Part of a small language model's weights: a variant of Muon for these matrices, 458M tokens.
MLP neurons of a small language model. Each row is named by its layer, matrix (gate and up: input weights) and neuron, and shows model dimensions 288-383. Each number is 200 + 30 x the weight over its row's rms, rounded and kept within 0 to 999. A neuron's up and down rows have the sign that makes its largest values positive.
After each neuron's rows, "fires on" lists the tokens most often at its 100 highest values on Wikipedia text that the model never trained on.

L6.gate1412,195,204,238,201,170,214,212,142,221,232,206,195,238,231,172,212,200,173,203,135,151,202,165,216,208,225,203,164,176,178,190,212,246,202,178,226,175,247,225,204,190,246,209,190,239,167,225,182,197,201,143,185,179,234,165,174,141,169,161,207,197,218,237,210,226,219,195,201,250,192,248,199,194,162,197,209,220,174,188,171,234,195,183,175,203,195,239,176,198,190,212,232,213,218,221,226
L6.up1412,200,211,209,175,197,180,242,238,235,280,236,182,196,166,259,182,199,183,185,155,175,211,230,201,169,182,177,193,236,166,204,166,187,172,175,256,224,222,134,171,231,244,250,236,237,203,226,193,150,175,203,215,156,231,162,168,206,194,174,165,222,245,153,205,199,245,181,232,187,187,214,132,244,254,211,191,205,190,217,206,213,230,220,207,250,182,171,190,235,194,206,217,222,186,230,176
fires on: "1", "9", "2"

L5.gate435,210,190,156,173,134,230,233,164,271,223,206,223,178,211,140,159,180,190,168,204,229,157,218,180,167,230,186,157,154,192,199,159,197,183,198,213,190,208,220,170,209,213,196,196,139,216,274,175,260,254,191,215,164,208,234,178,177,211,208,167,224,205,176,156,173,196,147,183,165,220,203,155,191,208,191,179,154,223,239,234,247,198,160,269,259,178,183,184,206,167,231,219,212,212,175,219
L5.up435,232,166,215,197,205,164,267,214,226,232,238,170,187,158,199,178,168,186,240,240,238,212,199,169,203,207,196,239,202,194,184,160,173,198,206,251,178,219,161,189,168,157,175,204,189,199,220,212,188,236,153,209,184,207,232,190,228,123,214,246,207,217,163,203,143,215,215,203,196,232,183,181,200,227,205,290,181,226,234,214,238,228,241,235,219,166,147,169,178,153,137,214,180,189,186,196
fires on: "–", "3", "9", "7", "0", "2"

L5.gate202,202,178,233,194,206,223,190,193,202,225,231,192,182,139,161,182,155,188,178,171,218,233,194,138,212,184,150,173,249,210,150,212,149,232,176,244,159,230,215,187,195,208,151,217,208,216,193,236,205,217,153,182,190,222,150,231,248,195,220,159,201,221,173,221,186,243,182,208,232,204,203,191,195,178,185,172,141,169,192,228,207,224,192,238,187,195,189,200,132,203,151,187,190,197,197,235
L5.up202,248,248,207,212,185,206,233,174,168,216,224,218,204,188,190,186,236,242,137,205,169,285,209,222,196,215,261,179,207,262,199,194,203,233,135,157,155,202,211,244,223,167,199,170,162,148,209,212,235,177,220,186,209,200,249,211,181,202,156,166,167,186,216,191,149,242,247,225,180,226,286,202,205,183,158,211,180,183,225,184,197,239,171,224,186,207,171,186,268,233,215,150,148,235,208,190
fires on: "7", "8", "6"

L6.gate785,206,185,182,185,236,198,148,257,213,264,178,185,193,182,251,202,167,167,185,126,220,199,264,226,174,218,209,255,220,164,219,215,222,228,207,207,255,159,199,169,212,203,207,222,145,115,220,242,206,267,221,181,214,168,195,222,212,205,195,232,157,217,203,208,255,188,187,155,202,232,215,200,194,197,186,224,188,232,249,189,229,236,189,155,189,242,256,203,181,155,197,263,204,222,209,220
L6.up785,195,240,201,179,220,176,187,218,212,312,167,172,212,202,202,145,193,157,170,172,187,239,202,200,189,175,216,233,189,217,227,263,199,222,181,166,256,153,173,142,231,249,206,172,212,175,187,247,192,191,255,222,207,195,123,212,271,137,231,220,185,206,169,171,170,200,235,184,229,255,211,205,197,217,178,230,144,224,195,225,202,177,171,163,195,197,205,215,199,194,208,206,179,241,206,235
fires on: "1", "0", "2", "5", "3", " $"

L5.gate1062,203,243,217,197,176,136,146,196,206,229,155,152,216,196,198,245,189,180,186,215,240,139,180,250,185,184,133,193,166,242,230,224,188,182,129,186,174,183,228,218,230,194,219,239,191,174,241,211,221,177,223,205,221,153,192,206,214,225,226,212,188,182,168,206,193,214,200,229,204,161,246,193,215,239,220,187,195,220,246,186,176,243,220,253,173,222,239,226,202,157,187,214,179,178,170,177
L5.up1062,262,223,239,237,202,237,192,182,205,224,192,197,198,175,203,255,176,253,233,202,227,175,229,247,196,224,196,238,148,214,243,244,211,201,192,168,136,226,245,202,219,228,222,163,205,142,217,153,154,176,166,186,237,202,225,203,209,220,153,237,204,274,170,207,166,251,159,209,146,243,189,216,170,204,123,189,218,228,186,201,145,204,233,205,237,187,200,182,209,173,218,228,201,189,226,240
fires on: "\n"

L6.gate840,175,202,228,232,229,214,186,221,205,203,198,190,158,127,180,205,99,217,200,157,176,163,213,260,221,192,190,188,199,261,226,209,204,183,212,257,217,219,197,203,222,227,217,238,238,160,170,183,212,207,215,139,176,196,209,224,138,193,188,250,223,216,202,176,214,191,196,217,224,214,152,234,169,254,211,200,176,246,215,169,197,229,217,199,167,202,228,178,201,233,251,198,211,183,213,174
L6.up840,213,215,204,190,220,173,177,194,200,206,170,158,225,219,194,261,181,197,157,275,159,167,214,212,212,191,143,185,233,206,185,209,281,202,220,231,190,219,245,157,222,193,165,221,244,214,219,152,207,124,109,207,200,155,211,206,208,171,165,197,181,170,206,232,209,195,156,231,137,221,226,221,124,188,221,176,183,221,189,191,206,181,210,183,203,165,210,178,280,177,179,218,222,213,190,196
fires on: " Mar", " car", "el", " T", " Star", " Car"

L6.gate1183,199,162,206,168,221,279,192,127,213,167,184,195,221,174,237,195,198,208,129,229,214,164,187,178,247,221,207,191,169,197,211,199,202,252,203,202,184,193,206,232,179,216,198,185,223,187,179,208,237,217,227,191,223,179,171,153,213,216,210,181,257,160,243,268,231,194,248,206,235,142,197,227,209,217,171,150,231,200,201,198,162,201,226,162,202,204,208,229,183,182,150,244,161,200,157,265
L6.up1183,196,177,210,178,233,204,187,146,177,188,153,221,176,241,207,191,163,164,146,225,129,176,186,186,239,215,234,180,201,235,179,170,190,229,177,236,221,192,232,226,250,217,158,187,228,199,194,255,197,192,202,184,187,211,158,156,225,208,193,208,245,162,205,264,198,198,227,193,186,194,182,202,260,250,251,171,160,194,194,250,180,171,264,163,207,219,208,134,196,194,239,232,159,241,171,200
fires on: " it", " which", " It", " that", "\""

L6.gate709,206,171,193,139,196,225,230,187,176,198,183,190,180,183,196,206,188,178,197,191,222,218,192,231,174,178,222,217,198,114,262,265,172,173,225,212,227,190,170,217,239,206,202,191,193,254,210,203,201,264,188,163,191,202,184,173,182,176,226,242,276,174,207,149,156,206,219,186,243,176,123,229,196,240,181,183,167,217,233,238,175,204,177,172,205,167,211,240,184,250,239,210,206,184,156,208
L6.up709,187,189,189,242,213,272,203,170,173,261,199,239,157,221,198,191,200,193,169,197,197,194,210,173,194,222,204,176,270,202,214,178,161,248,220,236,203,196,212,217,220,198,172,269,128,211,172,162,244,185,237,151,206,205,188,181,221,215,171,217,243,176,187,195,160,146,235,208,231,188,188,250,184,203,198,238,194,181,229,236,195,172,205,153,200,205,248,196,192,205,232,185,165,200,202,171
fires on: " and", ",", " that", " which", " to", " who"

L6.gate630,221,195,230,207,229,180,233,213,197,192,172,233,189,149,237,157,224,209,188,159,199,202,159,237,185,210,212,202,215,195,223,158,140,190,202,174,155,195,199,133,219,203,210,204,183,188,242,196,196,169,193,144,186,180,202,219,185,157,190,162,235,212,197,246,184,184,218,142,213,240,219,155,195,267,215,198,207,212,232,214,212,214,168,211,223,162,137,186,166,219,212,212,181,232,216,223
L6.up630,227,163,213,218,170,245,208,200,182,177,220,201,241,254,239,257,179,179,229,177,188,175,199,188,156,192,151,163,212,196,218,175,199,184,183,173,235,180,244,238,177,246,233,210,157,250,189,248,202,152,199,201,211,227,222,227,220,212,122,205,207,197,193,187,172,170,189,192,254,221,146,190,190,207,148,199,205,192,207,261,167,212,172,139,160,162,167,232,200,191,226,190,172,174,214,221
fires on: "2", "1", "–", " ", " on"

L6.gate162,203,176,217,240,123,205,219,188,217,204,214,208,133,233,211,203,182,109,245,204,210,200,146,180,184,213,181,171,249,235,140,145,187,211,188,240,219,129,237,174,211,221,227,198,231,175,214,240,209,197,163,191,192,170,217,194,188,251,222,195,180,171,205,209,194,193,207,155,161,168,200,249,225,202,212,228,180,148,136,196,242,224,213,233,260,228,200,200,222,183,195,234,212,178,220,203
L6.up162,222,198,266,203,207,220,229,200,238,184,220,175,173,167,228,180,240,212,187,221,194,221,220,227,187,144,172,231,224,178,204,147,240,188,170,211,205,197,145,224,145,180,201,275,204,226,162,182,175,223,232,272,192,255,237,132,172,206,190,185,195,202,214,197,186,244,186,189,247,206,206,128,205,225,185,255,197,203,279,189,189,218,211,244,183,194,206,264,179,268,218,176,157,230,186,173
fires on: "0", "9", "2", "1"

L5.gate993,236,167,211,170,191,177,180,194,237,152,193,170,214,202,164,172,204,196,209,147,240,179,196,230,176,223,204,173,164,235,196,233,279,252,166,213,193,198,244,191,238,156,186,250,180,155,229,228,175,204,211,220,205,215,184,233,246,209,223,194,230,192,171,208,243,205,189,220,203,162,174,158,211,182,214,205,197,161,185,196,178,220,180,210,217,181,196,284,178,176,210,170,221,204,209,165
L5.up993,267,223,192,236,202,139,190,234,199,181,174,167,202,166,249,196,187,165,193,223,239,202,230,221,177,209,195,242,227,220,275,177,239,251,228,206,170,232,321,205,229,229,201,161,246,193,188,183,220,217,181,190,175,155,161,187,216,169,157,160,221,225,210,178,177,191,159,148,195,236,145,211,174,230,189,282,186,232,220,237,178,193,218,225,219,264,185,186,263,173,166,184,203,184,230,207
fires on: "\n"

L6.gate1035,186,202,142,201,209,142,225,194,205,162,240,200,222,190,155,218,226,201,174,167,244,105,168,228,192,227,189,216,261,191,223,202,146,244,209,170,244,215,213,232,211,158,174,238,258,163,178,179,193,226,174,205,241,233,218,193,219,167,156,189,198,178,255,199,234,152,203,193,207,212,177,196,147,218,205,221,244,160,200,222,146,213,220,205,216,209,271,172,262,239,181,177,226,204,220,204
L6.up1035,216,203,173,156,227,202,226,155,158,201,189,213,185,156,217,175,214,111,171,98,247,194,212,185,159,211,218,228,183,167,175,212,177,207,187,228,155,172,208,186,218,243,189,163,185,194,252,243,204,179,198,170,154,208,212,174,197,208,202,215,182,185,226,239,160,225,143,161,208,188,211,209,196,192,179,174,229,238,218,220,135,217,184,204,170,189,188,177,244,200,84,224,177,190,189,186
fires on: " in", " (", " ft", "7", " mi", "|"

L6.gate428,209,276,193,253,203,198,242,208,142,176,219,177,209,228,247,187,215,196,215,167,162,170,208,177,185,176,211,228,199,222,179,193,205,241,270,136,260,167,202,171,224,214,201,200,214,170,186,225,236,277,146,228,205,163,184,218,114,165,145,256,162,201,184,192,200,245,172,191,221,169,293,185,160,280,192,181,225,219,125,151,233,237,193,193,235,208,214,178,187,154,209,237,167,209,188,195
L6.up428,205,207,244,178,228,184,160,159,185,196,201,180,199,212,217,187,219,183,199,235,215,189,186,197,207,213,207,221,253,191,222,203,170,222,186,172,238,177,212,111,186,221,252,221,219,184,178,141,250,234,188,174,221,155,152,183,210,158,120,156,219,194,206,222,187,139,198,203,210,181,224,174,191,206,204,218,159,186,167,201,205,165,249,220,216,188,272,203,214,217,143,173,106,156,184,223
fires on: "2", " on", " in", "9", "1", ":"

L5.gate1271,247,170,132,243,203,207,187,242,207,184,203,233,140,204,192,194,175,204,191,218,176,186,263,239,188,232,108,247,178,227,246,236,176,178,233,244,195,167,183,239,220,231,243,209,182,193,225,198,264,181,220,182,216,250,172,210,235,168,206,225,224,170,224,173,211,212,225,218,190,214,214,260,162,218,203,268,185,266,197,216,237,150,189,178,206,212,232,210,181,224,163,160,221,220,183,209
L5.up1271,214,200,183,183,185,200,206,215,169,179,188,197,261,215,147,177,158,197,223,243,220,225,253,254,158,152,186,229,189,213,193,186,199,176,221,245,240,182,227,165,218,234,193,186,190,147,162,245,203,149,187,174,180,164,140,231,187,189,156,200,204,203,195,217,177,237,202,200,133,170,159,226,183,173,183,212,196,231,217,206,199,243,182,207,178,221,196,241,177,151,238,249,211,237,216,269
fires on: "0", " Votes", "6", "4", "9", "3"

L5.gate315,210,173,137,167,176,202,268,183,192,177,184,227,211,102,275,241,180,214,226,211,197,197,204,162,138,191,167,197,142,220,214,182,248,250,217,191,212,197,191,220,204,222,199,223,166,207,241,182,231,224,139,190,162,181,185,251,223,242,215,165,219,221,193,178,215,237,174,226,183,190,216,239,191,156,138,184,256,232,219,219,181,224,195,232,185,185,179,172,234,195,237,221,238,216,241,233
L5.up315,232,195,226,181,195,186,163,206,175,199,193,237,258,208,209,222,157,182,249,193,153,222,224,141,173,119,161,207,152,187,197,176,221,189,184,253,208,193,226,179,188,218,201,261,193,255,183,192,230,220,191,187,210,242,231,256,191,206,207,252,231,194,191,212,250,217,175,220,152,240,210,224,233,217,192,201,182,157,201,215,237,211,133,246,186,154,159,152,223,209,249,202,244,143,210,172
fires on: " ", " (", "gu"

L6.gate721,237,185,165,162,153,214,184,229,187,180,184,193,167,249,196,175,97,253,216,185,199,184,209,222,181,214,160,154,263,169,143,244,189,168,237,221,153,147,208,194,215,252,180,198,182,165,173,199,214,208,176,235,168,208,167,211,221,195,166,254,199,206,184,242,162,281,255,199,161,215,240,204,249,246,223,194,172,123,203,261,232,184,194,202,192,171,246,243,204,239,204,245,215,193,198,217
L6.up721,169,166,238,171,177,200,194,191,210,208,190,246,189,177,212,186,147,245,122,167,174,219,224,192,164,177,210,182,174,173,203,200,187,204,182,266,184,169,201,226,210,229,187,224,198,197,248,212,183,202,181,256,194,208,195,177,194,222,161,176,212,182,222,169,199,222,198,169,176,178,220,238,264,226,221,195,192,155,214,196,197,204,234,185,169,213,207,209,222,224,269,197,176,210,189,198
fires on: "1", "2", "4", "0", "3", "7"

L6.gate1171,221,178,238,253,179,216,174,181,176,220,212,206,194,214,163,222,148,273,204,191,225,186,153,189,165,215,140,220,200,187,136,193,234,200,218,226,187,211,207,185,156,171,187,220,195,202,212,247,164,196,147,211,210,175,141,253,193,190,169,217,252,213,198,167,228,164,125,210,146,156,195,198,167,214,184,172,180,210,216,182,177,206,218,186,208,237,189,233,220,180,203,192,227,216,230,181
L6.up1171,251,241,204,248,206,197,245,194,194,189,163,174,162,215,190,200,227,201,226,238,178,200,234,183,203,263,156,158,157,180,200,242,157,159,154,138,177,142,236,135,222,230,192,139,208,175,229,146,211,188,231,205,251,175,124,186,147,193,237,208,213,157,176,239,225,159,152,211,169,270,195,197,228,158,191,207,256,184,251,296,212,162,215,174,208,171,227,211,223,207,172,218,182,195,169,257
fires on: "0", "1", "9", "2", "8", "3"

L5.gate214,195,200,234,182,202,167,231,196,143,156,254,203,275,222,238,233,163,155,202,195,179,154,164,209,185,203,177,216,220,243,216,159,209,196,188,187,222,202,141,234,201,166,181,180,178,174,202,204,225,147,192,235,191,171,220,231,142,251,202,163,246,149,233,167,199,173,200,250,236,175,226,242,216,252,219,208,189,171,249,193,193,245,173,274,247,249,154,194,184,198,161,240,207,142,231,221
L5.up214,214,220,211,210,190,225,213,160,183,191,221,167,185,189,230,279,237,136,246,224,253,208,173,134,178,258,193,216,168,192,261,179,217,216,155,192,202,248,179,157,216,209,146,180,167,254,227,203,186,151,163,220,210,167,218,251,222,247,183,156,239,247,212,214,172,196,233,129,193,189,200,186,210,168,157,177,213,193,196,266,209,188,209,228,193,197,148,238,215,136,225,226,199,209,219,155
fires on: "0", "\n", "2", "3", "1", " |"

L6.gate1389,193,196,214,211,188,221,192,207,205,205,203,189,217,212,202,213,183,165,184,150,186,151,167,172,231,152,200,187,171,191,199,209,249,229,209,226,254,208,173,227,153,165,203,213,202,255,228,167,213,190,158,201,193,172,227,253,220,223,215,175,213,187,166,225,233,230,222,217,206,211,161,187,234,180,185,192,144,248,197,172,214,184,172,202,180,267,233,205,268,232,245,237,208,255,182,201
L6.up1389,233,204,151,248,195,146,186,191,186,264,157,223,165,234,184,243,149,151,194,205,139,237,207,152,158,210,171,151,198,252,209,253,173,203,168,194,260,169,169,210,230,196,197,163,199,214,226,182,216,173,164,203,230,146,195,246,210,229,219,207,165,218,161,247,186,210,158,221,235,268,204,234,239,200,183,196,167,196,208,173,189,225,205,243,223,218,211,231,210,231,240,261,180,241,151,178
fires on: "2", "3", "1", " no"

L6.gate1230,193,210,214,211,179,174,201,194,175,194,189,214,189,196,222,161,186,204,227,205,192,222,226,240,148,144,191,163,178,224,189,151,190,222,213,256,163,196,195,221,196,167,194,163,184,216,202,208,241,182,210,189,193,183,237,167,239,193,217,118,195,253,207,144,230,175,210,261,187,206,139,213,226,227,184,167,220,215,194,211,207,207,259,182,224,220,201,158,211,239,245,240,224,219,157,208
L6.up1230,223,192,202,231,219,168,261,201,177,194,204,168,207,155,220,233,276,178,227,172,183,179,186,175,222,212,254,228,185,187,222,219,215,122,217,193,246,219,201,189,214,217,263,214,145,223,229,180,145,224,243,170,174,180,193,216,245,182,198,169,205,212,210,213,249,223,259,259,156,159,151,204,227,210,182,146,211,188,210,216,175,230,185,186,192,190,161,188,243,210,238,201,163,172,191,174
fires on: " to", " can", " is", " and", " ex", " Can"

L6.gate884,191,193,184,134,160,212,200,182,227,228,180,207,189,181,166,198,151,159,198,216,183,203,226,211,161,225,251,212,197,205,227,178,178,211,221,217,195,211,203,195,197,152,219,256,199,186,219,184,186,196,192,189,168,208,157,217,177,186,186,175,189,184,195,219,217,217,205,204,148,181,238,173,168,183,177,198,201,213,174,199,194,216,180,227,171,187,196,223,192,193,196,303,224,204,256,207
L6.up884,155,201,211,174,191,179,207,159,200,227,229,198,208,178,172,242,168,155,207,210,189,193,196,195,202,210,188,160,171,133,223,166,170,218,190,170,188,218,155,261,229,224,217,218,201,253,234,213,237,172,223,199,171,209,198,202,182,173,165,169,252,173,126,216,197,196,194,241,225,243,216,143,258,237,182,208,181,177,195,235,233,193,167,202,232,178,286,253,205,198,185,215,215,181,238,151
fires on: "1", "–", " (", " Score"

L6.gate843,198,189,124,213,165,191,251,258,233,161,162,197,244,175,186,177,210,237,165,236,219,193,191,210,139,196,111,167,183,226,232,186,180,227,229,223,184,244,164,199,191,157,189,201,221,171,216,171,170,244,176,194,192,191,206,165,177,208,165,167,185,222,177,203,204,216,215,165,163,131,180,180,223,196,154,196,177,214,171,178,231,177,213,209,229,177,174,208,161,192,151,225,220,202,245,218
L6.up843,199,186,217,207,228,156,229,197,212,202,183,202,205,223,232,196,241,202,186,255,234,226,194,196,239,231,236,188,181,236,233,218,140,224,182,207,202,218,189,197,190,145,173,172,142,196,238,213,175,147,178,204,258,173,158,212,181,215,176,183,210,192,231,193,180,225,222,165,188,149,203,189,181,203,182,158,112,190,187,174,193,141,207,174,235,193,163,140,182,186,224,265,153,168,195,204
fires on: " and", "%", " |", ";", " total", "\n"

L5.gate1359,182,202,157,206,180,163,93,182,265,253,214,180,195,207,188,211,153,195,179,165,193,203,117,140,155,157,179,183,147,156,183,195,234,201,234,215,244,199,268,159,194,195,250,219,247,193,219,217,204,169,145,196,228,211,219,235,242,209,205,208,194,180,245,241,179,189,215,183,182,220,263,173,257,210,240,214,173,230,211,181,205,178,221,224,141,229,228,155,124,148,239,168,186,168,173,179
L5.up1359,172,225,189,217,214,219,169,169,223,251,157,222,200,220,205,228,190,166,212,205,223,192,174,195,205,181,228,244,231,160,203,228,177,247,247,161,189,182,236,231,226,140,211,176,240,225,177,185,210,204,172,220,195,195,167,218,251,222,172,166,198,239,188,239,206,203,211,187,146,153,224,199,164,234,219,233,183,241,231,134,153,144,221,201,218,248,193,139,191,212,205,203,200,180,201,156
fires on: "\n"

L6.gate814,190,197,183,213,222,217,233,202,230,216,179,215,250,191,203,183,199,181,208,230,193,207,163,230,238,149,157,204,214,178,205,269,181,182,251,202,230,203,249,148,206,174,223,192,251,207,162,203,159,211,125,190,203,165,206,193,197,215,228,166,248,214,207,192,237,129,216,209,187,203,211,230,172,214,150,125,208,187,193,245,224,186,229,221,237,204,208,173,149,183,169,260,237,175,210,251
L6.up814,236,184,174,216,232,200,200,231,138,215,186,181,197,223,191,240,222,191,172,213,251,210,234,221,218,204,158,160,201,174,211,243,163,171,227,205,195,223,244,189,200,143,217,212,225,236,181,184,181,187,165,216,184,164,225,193,223,223,222,152,196,230,170,221,216,152,212,122,145,215,179,193,247,143,175,195,199,199,172,211,186,208,193,222,254,217,219,189,120,196,233,226,203,220,200,297
fires on: " |", "---|---|---|---|"

L6.gate632,244,211,181,247,229,184,188,240,165,148,271,224,209,151,185,227,199,208,203,176,242,184,210,215,222,191,192,188,222,233,199,177,180,154,176,189,203,161,219,180,246,248,227,190,197,190,230,183,227,213,232,189,260,247,173,212,184,193,150,220,174,189,200,227,244,189,175,168,219,211,206,269,188,235,201,210,167,157,152,230,216,197,207,167,170,248,212,199,200,222,205,193,179,192,217,242
L6.up632,205,196,182,218,188,209,171,179,168,229,188,166,229,206,188,234,201,202,202,194,238,179,158,145,156,193,144,195,234,207,228,171,162,226,135,217,221,228,226,212,162,206,228,131,206,176,189,170,183,249,222,175,187,220,218,280,176,241,194,174,196,222,230,216,210,203,213,194,241,196,169,173,208,204,194,176,246,193,115,193,249,170,216,169,168,208,176,231,218,244,193,173,173,190,218,162
fires on: " in", " |", "2", " Championships", "1"

L5.gate186,237,211,112,193,242,250,226,230,216,201,228,265,207,181,187,203,193,233,192,266,200,202,218,209,227,182,219,171,215,250,159,224,201,192,201,226,182,237,223,207,251,164,171,229,213,145,194,177,215,178,230,183,238,221,218,226,182,155,138,175,179,159,171,228,191,238,271,209,246,220,139,206,191,197,163,169,114,195,187,251,188,244,206,256,220,171,210,215,183,241,149,182,216,168,200,184
L5.up186,183,194,179,216,156,210,228,164,197,247,149,204,186,159,222,202,207,204,160,229,177,244,180,211,150,157,213,281,187,179,186,225,177,204,194,189,186,187,191,218,179,249,151,202,158,168,203,209,225,177,244,196,198,195,235,199,225,211,178,186,187,226,290,160,147,183,263,236,174,210,199,184,220,195,201,192,193,158,153,196,147,140,217,210,124,234,252,205,202,202,182,221,181,175,234,198
fires on: "8", "9", "7"

L5.gate635,204,214,186,231,203,193,170,222,178,264,224,214,165,188,228,213,209,169,217,187,214,203,197,182,218,203,143,177,212,227,224,201,207,215,195,181,194,268,177,208,194,209,171,241,205,138,245,192,234,187,186,193,201,214,191,244,212,165,218,169,241,209,184,149,177,223,200,219,202,183,237,249,312,140,228,208,191,234,177,213,159,199,229,197,201,119,234,177,165,204,181,200,218,163,180,151
L5.up635,224,217,265,186,201,187,166,182,155,171,208,184,171,193,200,241,189,225,232,205,173,168,185,204,192,200,159,217,216,196,163,197,252,239,206,180,230,211,185,125,180,199,190,182,213,193,206,186,183,171,173,151,187,177,198,226,231,218,191,181,224,201,171,155,230,234,198,204,213,244,247,212,182,223,153,212,218,188,216,191,239,228,271,232,187,138,179,136,232,261,177,177,168,228,201,175
fires on: "\n"

L6.gate723,181,170,202,198,187,229,200,197,230,163,190,183,175,210,208,158,221,162,216,173,141,271,214,199,178,158,178,222,204,197,223,260,201,197,224,172,168,249,193,182,227,185,225,219,196,216,222,247,250,198,178,211,201,215,203,193,237,220,167,172,170,208,207,209,238,177,204,221,228,209,142,189,218,131,190,190,232,195,150,212,168,213,204,209,241,214,212,226,128,162,202,189,199,141,216,225
L6.up723,198,182,184,181,212,257,195,165,176,224,199,205,206,187,204,183,193,177,217,176,181,189,220,181,225,195,200,209,241,247,234,206,204,194,170,177,230,237,216,170,221,146,224,156,169,194,189,242,199,233,228,204,192,199,200,181,176,195,174,163,188,165,219,169,220,194,188,240,171,190,149,160,183,157,147,208,178,188,186,208,173,210,170,206,238,224,191,247,168,220,203,203,184,178,218,249
fires on: "-", " |", "%", " by", "B"

L6.gate740,178,217,242,182,169,137,226,184,244,204,208,139,213,148,154,222,187,185,182,172,221,201,181,206,221,180,194,176,206,219,246,202,268,262,208,170,181,174,175,190,224,167,177,209,232,167,217,166,243,179,187,158,208,188,178,188,229,186,198,159,221,220,172,211,211,218,161,231,191,204,190,197,149,183,257,234,169,185,189,191,138,189,202,188,230,213,206,236,193,169,218,229,183,199,200,202
L6.up740,211,188,222,196,222,205,209,183,183,204,225,212,181,172,149,201,201,182,216,116,248,180,190,181,160,213,202,178,172,165,195,175,210,223,169,188,206,199,199,209,161,198,182,197,219,173,262,158,195,171,167,173,209,208,239,195,245,188,171,224,241,196,203,231,233,230,173,157,180,171,190,187,169,185,246,204,249,181,167,194,164,216,217,197,206,201,243,183,203,187,149,209,223,207,208,202
fires on: " km", "^{", " m", " mi", " (", "s"

L5.gate319,194,147,248,159,214,235,243,206,175,214,166,218,134,205,201,182,200,205,194,199,235,189,171,219,234,171,218,248,228,202,178,156,217,157,185,224,174,121,144,211,189,193,197,178,242,266,230,201,174,187,173,218,146,195,214,196,236,194,190,223,197,183,208,242,185,183,192,191,187,198,241,183,136,206,200,204,166,199,234,221,199,291,206,196,175,168,200,223,176,165,194,204,176,164,159,191
L5.up319,204,161,250,216,212,165,196,159,154,168,177,212,203,196,196,169,203,140,190,184,214,199,176,210,226,213,185,196,239,170,129,196,185,241,194,203,192,171,228,225,207,220,133,200,150,254,208,196,224,178,183,194,220,254,200,212,196,212,167,215,184,214,233,222,205,198,168,191,217,181,206,217,177,181,159,215,188,193,203,199,208,203,227,173,206,202,199,156,236,141,243,213,226,208,173,201
fires on: ":", " /", "/", "N", "}", " ft"

L6.gate1159,179,159,200,241,157,224,220,239,225,202,163,221,189,262,166,238,183,212,232,175,216,225,181,222,203,224,214,213,165,137,173,236,200,180,168,217,166,219,178,159,133,191,192,273,223,221,231,242,217,242,124,216,215,143,254,126,202,204,158,204,227,192,215,245,181,144,198,177,157,192,224,179,216,171,138,163,233,190,226,191,188,170,180,208,188,198,206,211,168,207,182,247,239,163,263,249
L6.up1159,196,175,144,217,201,222,228,209,179,151,180,222,224,177,218,206,213,194,202,182,216,186,244,194,171,208,215,169,265,155,243,230,150,181,177,193,219,217,220,219,139,217,176,174,233,199,219,251,196,209,202,220,235,169,199,234,201,219,233,240,193,215,209,218,212,192,181,166,219,257,172,228,175,203,172,228,236,150,228,233,253,179,224,204,198,224,229,196,180,217,202,190,223,198,314,241
fires on: ";", " |", ":", "-", "."

L6.gate587,237,217,182,221,246,209,218,153,182,181,250,234,200,163,192,127,188,214,158,187,216,193,171,165,188,229,165,179,185,226,188,176,200,198,175,183,172,216,205,217,147,162,138,180,151,197,208,150,189,196,170,236,160,216,225,201,210,202,186,205,211,210,174,242,227,232,126,166,219,153,185,152,176,151,204,249,252,245,189,212,267,179,237,207,204,230,228,213,237,181,237,229,208,204,223,218
L6.up587,181,203,214,187,217,229,218,137,214,175,249,186,215,205,186,170,198,209,189,190,175,193,208,187,242,178,141,141,188,219,237,234,163,201,219,123,137,230,210,244,211,228,213,196,176,200,200,192,204,206,164,233,217,199,163,182,179,214,184,226,195,184,174,242,235,187,173,178,187,173,240,225,182,213,160,214,228,199,273,204,207,184,195,147,209,196,236,148,230,194,192,228,210,177,181,209
fires on: " ", "0", "1", "9", "2", "\n"